From a checkpoint of a small transformer trained on Wikipedia: width 192.
MLP neurons of a small language model. Each row is named by its layer, matrix (down: output weights) and neuron, and shows model dimensions 0-191. Each number is 128 + 32 x the weight over its row's rms, rounded and kept within 0 to 255. Numbers have three digits each. A neuron's up and down rows have the sign that makes its largest values positive.
After each neuron's rows is what it responds to, as a language model described it from the Wikipedia text at the highest values.

L6.down49:161137129111099131098099091080207106104094097089106134129129140137141100123142145168150138121145075150120165124124125120147141164135182063118107164182129105135068139152179165140080134109131168145110158114108091135093115163168116090117132164118155083128129101097105107107235122132134181103145129152126150116119152147109111120133020090093112117150094126102157170146163155085147066084158161178150104115132067117120155130196141135123132049140167107132115100113181113134138174159179106160075126125083157206112104142149111064146127052153102187104176143127124170123171067141169139112
Description: Leading pieces of four-digit years such as 18, 200, 201, 197, mostly right after "In"/"in" in history prose; occasional mid-word fragments.

L4.down376:180117144077121132109061115152177080107114088126131092117109179144089181101111100163131090113137082086127132069083147153109052173136145120119088108092168099159073139122121131089160109131103155157164078145083087131119124134151119185084165182170154133153135192101158158179125100149107146103091113140140155145180092143151124130110172137050136143180153110112160159143088179154123057133130069120163109148128057164132147203104164098160124132124099088113151110138135067119078114070109087133095161129131131144082081098112126082118081120120170086133109094142133154058173120087127104137
Description: Word-middle fragments right after a short opening piece, chiefly ch in te-ch-nology/technical and ent in tw-ent-ieth/twenties, plus 201 starting years.

L4.down107:132166091122101108067114153150255175170108117115103114083138179142109164127157105174111072105167118104140101184099106085127131111182087170134133122162055149125111103166149129105143095115158121145084162112121052152081153153121082175150095144094156137131147075148112136183080175123118120118100134100123084118100138166130107124106124127159131165111098106186129168089143132117129141145106191148085184108124134110162190145136135085164021130157099128158152139140097093144102174107114142157056111124099140115104111118162083100081137137092142175122144135132121057097150163158145086114
Description: Possessive 's or bare ' right after a proper name or noun, as in Arkan's, Brewers', Beijing's; weaker on list-field colons, pipes and name initials.

L6.down54:125159089115153146118166109188142140106150132145108121059079105152126158162144163161150178082087110100164103137150090168087125128170177163108178183161076158159136135128137123113077156111130097140098148126127143123155079078123079069087084141089086131107106137151133167090166113213140138155168049180133126127135198107089117144184119165080095123134118160120217149147116095138138143117113178120106176056161096099123158139144087109095135111133098117210115176138169119152120173122155147092152067116140074125178107073141128084115091128153134098135130151146118163149145113174150078150
Description: Inflectional suffixes like -ed, -s, -ing that complete a main verb after its subject, often in biographies: worked as, plays as, joining.

L2.down275:101151137135134136116160073155255118160140158109164105144123146154117145100136159123184163151111153119156138125076153118166178153110109121153135118127130176215101115128144098154113131094120149095028170137154152158140123070106145098123170063125111153177116115147195110119120085150103151129100154133162183153137102084152094170074186170096148114138100064134120060158169102159124123090081134187156136107145147076138112157160133085137137053126144147107132117113112135109129106114175106156152162178153144109116183105048107164123094104126188158122129146092137170095121143129090099114
Description: Subword pieces inside multi-token proper names, mostly people and places, such as An-g-eles, Lou-is-iana, He-id-i, Fan Zhe-nd-ong; sometimes inside ordinary words too.

L6.down358:147139158164140091160132132162244103083151205125140133169114149127064216081154130140142117138159091120136144116130081099075132149161118059117108128118062161078120161126118096128134141187131125114119078123114141158104141072140080121096100163107168096177122127131136141107107088148083146142148091148066131096160132123152144117101105118146136213185130133118122091148123131151168145132167194131105111071100107106122085076157179123158107139159120123107099148143131064074124109107160133127110103103133096091157156108178163141063136105091154108148117060073182107151197126125097109168
Description: Word-internal continuation pieces such as h in Woodhouse/behind, er in character, ild in building, plus possessive 's after nouns or names.

L2.down263:148159079125144127117103093209195115129124177078114086109136087144089118118169096120090171111138100100141117107149160136102161120104174075127111120119134153088109127148079110094153191086151160133154155170144143110118129113080104118109146124143149084162174132163114126117110123154171127095157127184115144110109111170097195114142106105109113097191164085087143138076122130132088102162132132184091069176072173123153115138171135115120150053116074111016144158159123152159188126168088111066101118097157134130142126089123192110167108178088113125115096108075157078071088144124156136094
Description: Subword pieces with l or ll inside split words, mainly all in c-all(ed), plus ell in f-ell-ow, ill, and cl in class/club.

L6.down309:132054130135091070170095163102172052117089092136134143144100120130156158125088064114143163078142121158165120145114075087137139112155114204119159115112141117209099136168197142127199084148168112143115074073128063086148087135115118141128140165141118086112105092075104123156104135152150130127142163170097125156149096170094117102172150151130087116137114141119096136158075112152160105146153107127180107129131131100179106131151158133185159116153104096163077140165152104178104128148156051114141139088124124166120155055120196103098128098193119138070109130141159125094144183128071161163
Description: Final subword completing a role or title noun, often just before a person's name: engineer, King, outfielder, Commander, archaeologist, Director.

L6.down127:107121059129141132145132083154050120133097153122070110090102091146107166085117151148167138182103128123094205131147106139125091127122139096156122109126115088103118145109176073164061210058154153103152154146148144119116125091175112155130154140157133069168126167103157159131124098166126065110205140183161113117144165099127118091135200174167158143117140108122119129068089136132152146159141105113117168165120106164159076078148177145067143150183136121062157119107139104089121119110070116109089142145111193084061152113177101102093099091142102095083151158097151101129163123118162116105
Description: Short middle pieces of words already begun, where the rest is predictable (pop-ul-ation, Forb-id-den, op-in-ion), plus month names after "On" and "was"/"is".

L4.down368:119174131142102096116175160118060148124099154151101125124110104153127083113108123107117155175144080162079174151156092172102099134109145124123142111139155169142119148101185094135179237115105133136160090144121127174182094087164100108145157185140157131086194196161180131127091076209125129130107136150135207178168080108087149125118106188091135161193099140139142129134125098128118108123122070087097151101165100096109089168158132164083179224108145183157149151115128161114118130126149129132176166139077136139116147113125123118099135123125155112099150119128093129100190177142170114170
Description: Short word-internal pieces of long words split into several tokens, mostly names and Latinate words, e.g. Vet-er-ans, Gu-ill-ermo, Pop-ul-ation, assoc-i-ated.

L2.down242:141142149084186046114122156131162090136160082104133146128118088156126073113159114117139100106107146116193098148147170129124160183136113160079122063156117154146109187148166107125097112071162146132119161127071123149146096089123106091151171112097179135154149083116077080075183135120139113116131147100178092102129099125214158034147105125151141139115069104090092115112141142137122178131133158136139072082124083109148177133119132133028132204125134163038138150142136125135155154145136062124119143080138119116129174139122112155148177107135139148125084161127142112076103090151092177105
Description: Final pieces that finish a word split across tokens, such as Parliament-ary, milit-ary, pl-ace, wes-tern and min-ist(ry), plus possessive 's after names or nouns.

L4.down21:120138070146147099174118140164185129115077106145207114140116087117135111116131148145127143135118147172134098108153148145133158156133108148165083126106142087145144177138075143121120113125101106152122140172112121136072054121101086087076146156139122145188166105094059140152110121197119153117167140141121170144174145128113109144048216120192142147168143149130051144146149204159147096116141121128164104132109141073179159110102079135118151078178139106169095162124119135098025143083133140106115074175106087173152127156126142109114104113049145132115116146152148084184080166153117154110
Description: Short vowel-plus-consonant pieces in the middle of split words, often names, like id (Schmidt, amidst), ur (Bhagalpur), ul (Câmpulung), ong (along); rarely with, off.

L6.down107:076143152126121146077152168115113052148163116130102126101074153070163161165082123181172107089202150138092102102121139140053066164116110146109177164098147106186152131152093116122119156119140108066157142196063127125081160177120062079136116076110100095078098104149096150150120119128079107125094121128101134136118160089152139103153092130154158111148058161096143154165099119113135140163140158121183125153152118130123123136136113028168097133162123169112120113159129089102096073123104150154167069121101135135192101086121172106093102081131128154059129101117112089153116144121137074122
Description: Final subword piece that completes a verb split into several tokens, often after "to", e.g. reinfor-ce, laun-ch, establ-ish, complet-ing.

L6.down63:066154113078125084131161131164124043126127084102109167123146147155155171157185130145172137106134142104135126149135097156135133174089065046127113125142137126130111150149093123124127111114167122129121157156152121095189163034116111154088156107059142104136095159169112145046124154117115129077167124199083199160136080145136143109110117111090135122125150152141175130113151106099128074141159104114099127172081133158182152134104106153133159102149121010092143102092198132090159096089133157148140134190082151127123132118162140115144122147085127159182100087082103168145077111167123126112
Description: Word-internal fragments that complete a verb stem just before a suffix like -ed, -ing, -er or -ement, e.g. arran·g·er, impro·v·ing, man·ag·ed.

L4.down280:139116085132174174084105100105144155120197111102123098117060115106046146117165132119138126107143148109123122183139175138174145108077165167109207134147102198090123106142132135139117162116134194148133073140135088092162112168098177145172142106176079130160108099096153132106141132079158144108117138156122109057123120101089155142063091190161147137135154119069124155119143164121112120129126156171134078106155122156175149107158163187151131080146067119030122146159137155174131101147123123090177135077119181113152097095127130098146144168159102166165056117098147161135177090101109151091
Description: Word-piece continuations completing a word already begun by a short preceding fragment, strongest for the "ch" in the name Mitch and the "le" in Title (table headers), also mother, method, mechanism, supports.

L6.down41:124098155183124134181108073136175051156164092129085141143130105106061129134088165137124138134161091157094117141164132143103118122111159155110170124134104170167148106153146139153134096130091164111141138127106179138126094108120111080109030116162093121083163124179171183124116131137153160120082093116061093146149149070158134109080117113137110183107157125138102139159132172098125141150066152086157117111120119127148079194105083114232158058071120115143147130103152130049154186120208134160090195136141150105145157168146076134128148123136098167118141141160110114138123130142070109093
Description: Short word-piece tokens, often final vowels, inside split proper names and foreign words, such as Camp-o Grande, Mar-ie, Ven-e-zuela.

L2.down249:099168131071177104074075180128168127092102139116093090165122117156097168132128118122088195079142129171205096077117107153105123125164126131165143144193103084093176142121161099181149120129150105121158120188108102183127144123152161137132137122132147155104160199106147081108140126169087127137153065059143163122132104124106152168156155155089109081091137137123091171098089074108085137163122103148085123129136122112158175136131079109095147053113086126087108134186048136146116123135054154077163084142103131145120126124114170163094101142118141160113058113137067163160161118144138169164
Description: Word-internal subword pieces, mostly vowel-glide syllables like oy and ay, plus ig, urn, ark, within names and words, e.g. conv-oy-s, Mal-ay-sia, Schlesw-ig.

L4.down273:109179185106143144135109120162116040096122101073145168136092167111090146083130141072141103095129128123120093133063116157143137129123055110139136046126155132082105085086128110120131187154121125160158162112083119124122165159135138096096165181115146118139096158109096134144131160183103136145122168101162143201134112100136148137112086099121126121121067113143102057124105100132136132131133171106105140187135126127097095102159146133159153089131152028175157060119126070097198162122178153136123119068144137137142142145143163121160168100138106150099182051059129110135063091165164160101
Description: Word-piece tokens that continue or end an already-started word, often a suffix, such as acqu-is-ition, featur-es, Roy-al, produc-ers.

L4.down28:142166123103169124124185086161227102149156190187136106106098134164068133117116152118102167133132116160144124094110108090074083118117147151121105179129165182149168152091178129127153128111108109144132106125102109174087105082138109189107136092110175159145120088111144127135137125180147163160109129160149149159120121146137145111141080105076114182100137057128139148092152131141158150139067097117097097101073105128169138091175113128158112108057122082108081148206118150136140167155198185181153138104184185083149103144162131122117185119178136071155144146071094099099136134153100184138
Description: Non-initial subword pieces that complete a word begun by the previous token, e.g. mater-ial, Dan-iel, Ed-ward, Can-ad-a, plus possessive 's after men/Women.

L4.down276:103137131068089131183099111086187148102120182158100188146074140111145159121132123139138136175103039174121107160155128115131144131113125171136156136102097127146090115158159146070161161134150146075161116121139120089095082191105156181127162152129130125053171164129117112144141131126092107170151114109121190125107158117115142124190148112113108172155113105140091131105158168144060146163116099132119096110157041097143132183074063153215156106119071126053161132152180105183167141126092181124101148148121140114148166123116108110144123145161129156123121104059099180094091119196135130108
Description: Final sub-word pieces that finish a split first name or surname, usually a vowel, as in Le-o, Jo-e, Ste-ve, Elv-is; sometimes other words (fro-zen, ro-of).

L4.down227:101078099154101167129159171091093138166099170136119152150160100107163139145141127121138134140097155156177164093185115116077153127133067176170123176140095144108146090187092158091106144114105133104114151074093127122079150069148152138121105134118055182166099109161168118164146138119145151139081154083152202140146168123106067113138089194093137135105112151109099105122100161153109154170145126083163119103168050167091093086128097127119165144128120166202109187128112183158097075063134121094121135106157131128136082096127111166101100110085172139142086040132148150173105144139120080085
Description: Word pieces that continue a split word, especially "ch"/"Ch" (dis-ch-arged, Hit-ch-in, Ch-ambord) and endings like bec-ame, reac-hed; also ° in map coordinates.

L4.down20:190177213163167081142150151138118150144137110088146184124126110169097094064122155131111090172169074144126128182153137141141130163132104169118130134142106133158154130124143149108162155113115136108108141148097147103102110161156154136075135169177130162146123173146173107074172178061142081144175160172146146200116144123124135193144124126161092117137128133157170125108088106078119169120039146148105104114146085123066139074140104134116101132140129077056160095131106110123136111113165104098131147153155133167064137126116159112129113177128179116174109143062047095126103167097077095208
Description: Middle or ending word pieces inside a common English word split across tokens, e.g. busin-ess, man-ag-er, Soc-iet-y, comp-os-itions, Sp-ouse.

L6.down114:092172059152145106123099104146145095181158072146152138096166130161135185100110128123144058152161103135082094200117101105134082103108088122156140142178123142113136083149142121160119118135109111098146113132150123113071097110085109096116165074126118143042119075191150159154104200111121153126053105116191131104160150050165131156140141103146186110105151171111156121159127136124219130100121180087124087115129112136205122067121039080074135148145084151109072110147125132134105111100116146126100103169155123145161093109129119139156142160100116133153179138144122088179138091133148137159
Description: Final or middle word pieces that finish a word split into fragments, mostly past-tense "ed" endings on verbs such as agre-ed, rul-ed, manag-ed, often right before to, on or that.

L2.down344:093145117123145154132128176137078213111073123126155097096147124122118174125113095143131205130122022134134159136097160110084138145157124143118133121188131111073144162132159109146113124144118118125110149142151135147162126097138148144107103102092109137143168139094128150141099164126166123116131124131140174130099170132128133103116150095118152139127139141147105108146086129067155144159089158141116104117135155148153124090111175134134164139128110168000172131112106143124116100130136147102035138188107118120130146140146161133146087188153127163085111077154097182131119158137158124137
Description: Word-initial fragments, mostly "Ch"/"ch" starting a longer word (Chance, Chinese, chairman, characteristic), also J, Z, Car, Ph.

L2.down99:123142103152159123116121091096198144170137145142180131141164099194103112125113133115146161128066099093128096088098124124140077143126081065113078113151129177129071153046125138177116112134169148146104102115074131088106135075097124090130149187134157168079174139146067145072105120095139139091075086106110074124105106133089139152125127055104136151138138106142160082130103070099118113153137082111100082074133099096144074158112146108133218095152180097207144136157146153141113096118084154184115128143107173196161128129146174111138050165118134112152120112126157103152148150090096151121
Description: Short word-piece fragments continuing a word after a one- or two-letter prefix, e.g. Part|y in political party names, s|ow, te|ch, pr|is|on.

L4.down201:117135092117194149119143068159217145100122199163150190156179172087114158135082120092172112097124113122132114084154115109095122150130153090174179082127135157103174094103174120086090154133170138134155142119161061168098102073192105135187125166173139134041066167107119172135126134166086099105112166083142096090143085111110139158170082132120150176110105062174120127148142168088114096109108148196142146091144156080121157124132098138153119133127174093196138127177092161124108106104141148153139146110146088135162129111143127092110146147176151118118131061106125170120172154124117126164
Description: Final or middle subword pieces that complete a split word, mostly verb inflections like -ed, -s, -ing (resulted, appears, such).

L2.down90:191127077156161111107135122136121125167152103110140151109143156149132138148110106168024139118135146127159125101145223158171151177094132103139053124152081137131172128164184111167083118129148100140099140165068122158146134063093114092138150097097129159130121089091130153164097181142136097117150150180143165097143134134152126125075110153178158136090153120110130170089094174132140120208148153107187141141143139135157116142188121060082118142159145163072124161142095117143185175171075106121123146131121192130138132126154137160103152162127050106157118171136173086123124169132037151170
Description: Middle or final subword pieces that complete a common word split into tokens, such as Scient-ific, des-ign, in-form-ation, F-inal, imp-act, M-usic.

L2.down93:166105109047126089091115131155117160160139117156134118093143127093214170095131123086186129085148171113187132107126112101203153126135164157133130203158125089148174150076092127089108145120138120123080146101091166156110134140180105105096124126120189132148166139060106117071110183113188104111104142146112149095142110110144133100136112145148179133103128101179143155097126144136110127093159071102123113186077165182189177107118174144108114166129106126125116139117121111119203114175092059186088151127116164144121177187157095140123107161103129114176184136151112111121135069143174081082
Description: Subword pieces that begin or sit inside a longer word and need more to complete it, like Sp-ouse, Sc-ot-land, ind-ependent, ar-guments, im-port-ant.

L4.down332:195124092095125100122150135139081083142091127155125126089106133126120168110112143206106145124094136115182084148129152178186117117148129167154121160115089100127097077126143154048126047086107100153106156096151108153153106073179146122110179136135124135128143125129134134148088060104085080132062136129170148157183135167113062116166201059111112201082130142144136109103116136115132086098126114167162089166132151174149113151121163088144095085162111130120132080092144113172161170135073129149156162104162128125075129136137142091087067101119163054179202142128145160149131125103094125160
Description: Short word pieces that continue or finish a common word split oddly by the tokenizer, such as fell-ow, Afric-an, manag-er, qual-if-iers.

L6.down71:125130073115156128097125107153098145150074149090191157149102090112158137167078219115166117127100118161138188103079153125132129144171103094141106114121107156155123144143111117164144168110143096218144107127189162163186137168116119107154099089138139129115182114098173116039115108124192124144125131157170114158106145100159119147077126122100131157135162168122107133141194166104075117180100053146117135139141129158171153101115153214051115089064127136072141108126161131134130133132150137187148199149136142071091130070116142129164160161093126105134138193143083094138118093101126111146
Description: Middle subword pieces of multi-token words, usually verb stems before a suffix like -ed or -ful, e.g. succ-ess-ful, rej-ect-ed, canc-ell-ed.

L2.down303:167106152112133123144088113064089058090089103133128152150056093168081119078180126142211131149108138086093106158140110151134152072126122173137124128106086129143114117109133113099099199075114131122147129081156030113108111199106058116118148105170139108143197100145127136154065124145166108132118122103156137188138118115125098157059127125153123091100145123127085048126143129162091114125124071162114142136092124167132161133110150103126165120119100137070132122151128118132152120168137209074142153187138172170088101079127153150113157059137066148126148128097115165114102098140113173086
Description: Second subword piece that completes a word split after a short prefix, often f or b, as in heal-th, b-orn, f-ac(ed), f-ear.

L6.down22:123129164142064134144171132080174176104098126162121125130159138115152189168083122130172093143159185146090146155179162163134189111103106165157134083134067098134138166066121121121127130139093157106142192121158077153130150174170122074122076159151138146115150168141173138153097123139081091136097105103126104129149180117126157106136182212125176138139126106151173082113182190149116104142167110128160070175119119137112117178132154130138139132180107104168128131165126127113196133121200184120127154062144056071159107156100088137122049127122117130095086182150118100155157128102123105100
Description: Second or middle word-piece tokens that complete a word begun by a short prefix, often after capital P, such as Port(ugal), Pit(ch)fork, batt(al)ion, Brit(ish).

L2.down297:105176147098111122130145128150016112130118149128087147166112165197139128119125111145070103136107141118173106141122127133092120104083137099116141087169121132191116125107120115125143143093113112105114188101090119112189119145101079148136095102117115072124147137088160123080166148153170113116105135127125134197130173132068117180081152095189082078163163137089148076112143080097126124133130111134101142097152179126180096107130145169165098234124130118145121160127124109110061174121130134175093122142084094162132123078042108150118155128132189164144180079119132102115211145094135071103
Description: Middle word-piece tokens inside words split oddly, most strongly "end" in fri-end (friend, friends, Friendly), also att-end-ed, R-ind, rh-y-thm.

L4.down367:080127103119141091157085142079165095119136144086169152151151120152098128157087162119070137169111094119143121101115121144085103104112166115060175106110121109096152170151131163103109065055097103125113108086161131149118174139127128152127189093138160081117131104115095126087154121185160140166117166124064096160113116105186128170110111136130136116121121136168161161139115080132120125152093110108077146111156171101160129137207135217123129082084110045183124120177169104136121170138207106144070140136133122121165125147187187140133131125133089147080062078085078118189152159145082122156
Description: Word-internal pieces that continue a split word, strongest for "ess" in express/expressed/expression, also impact, consecutive, following.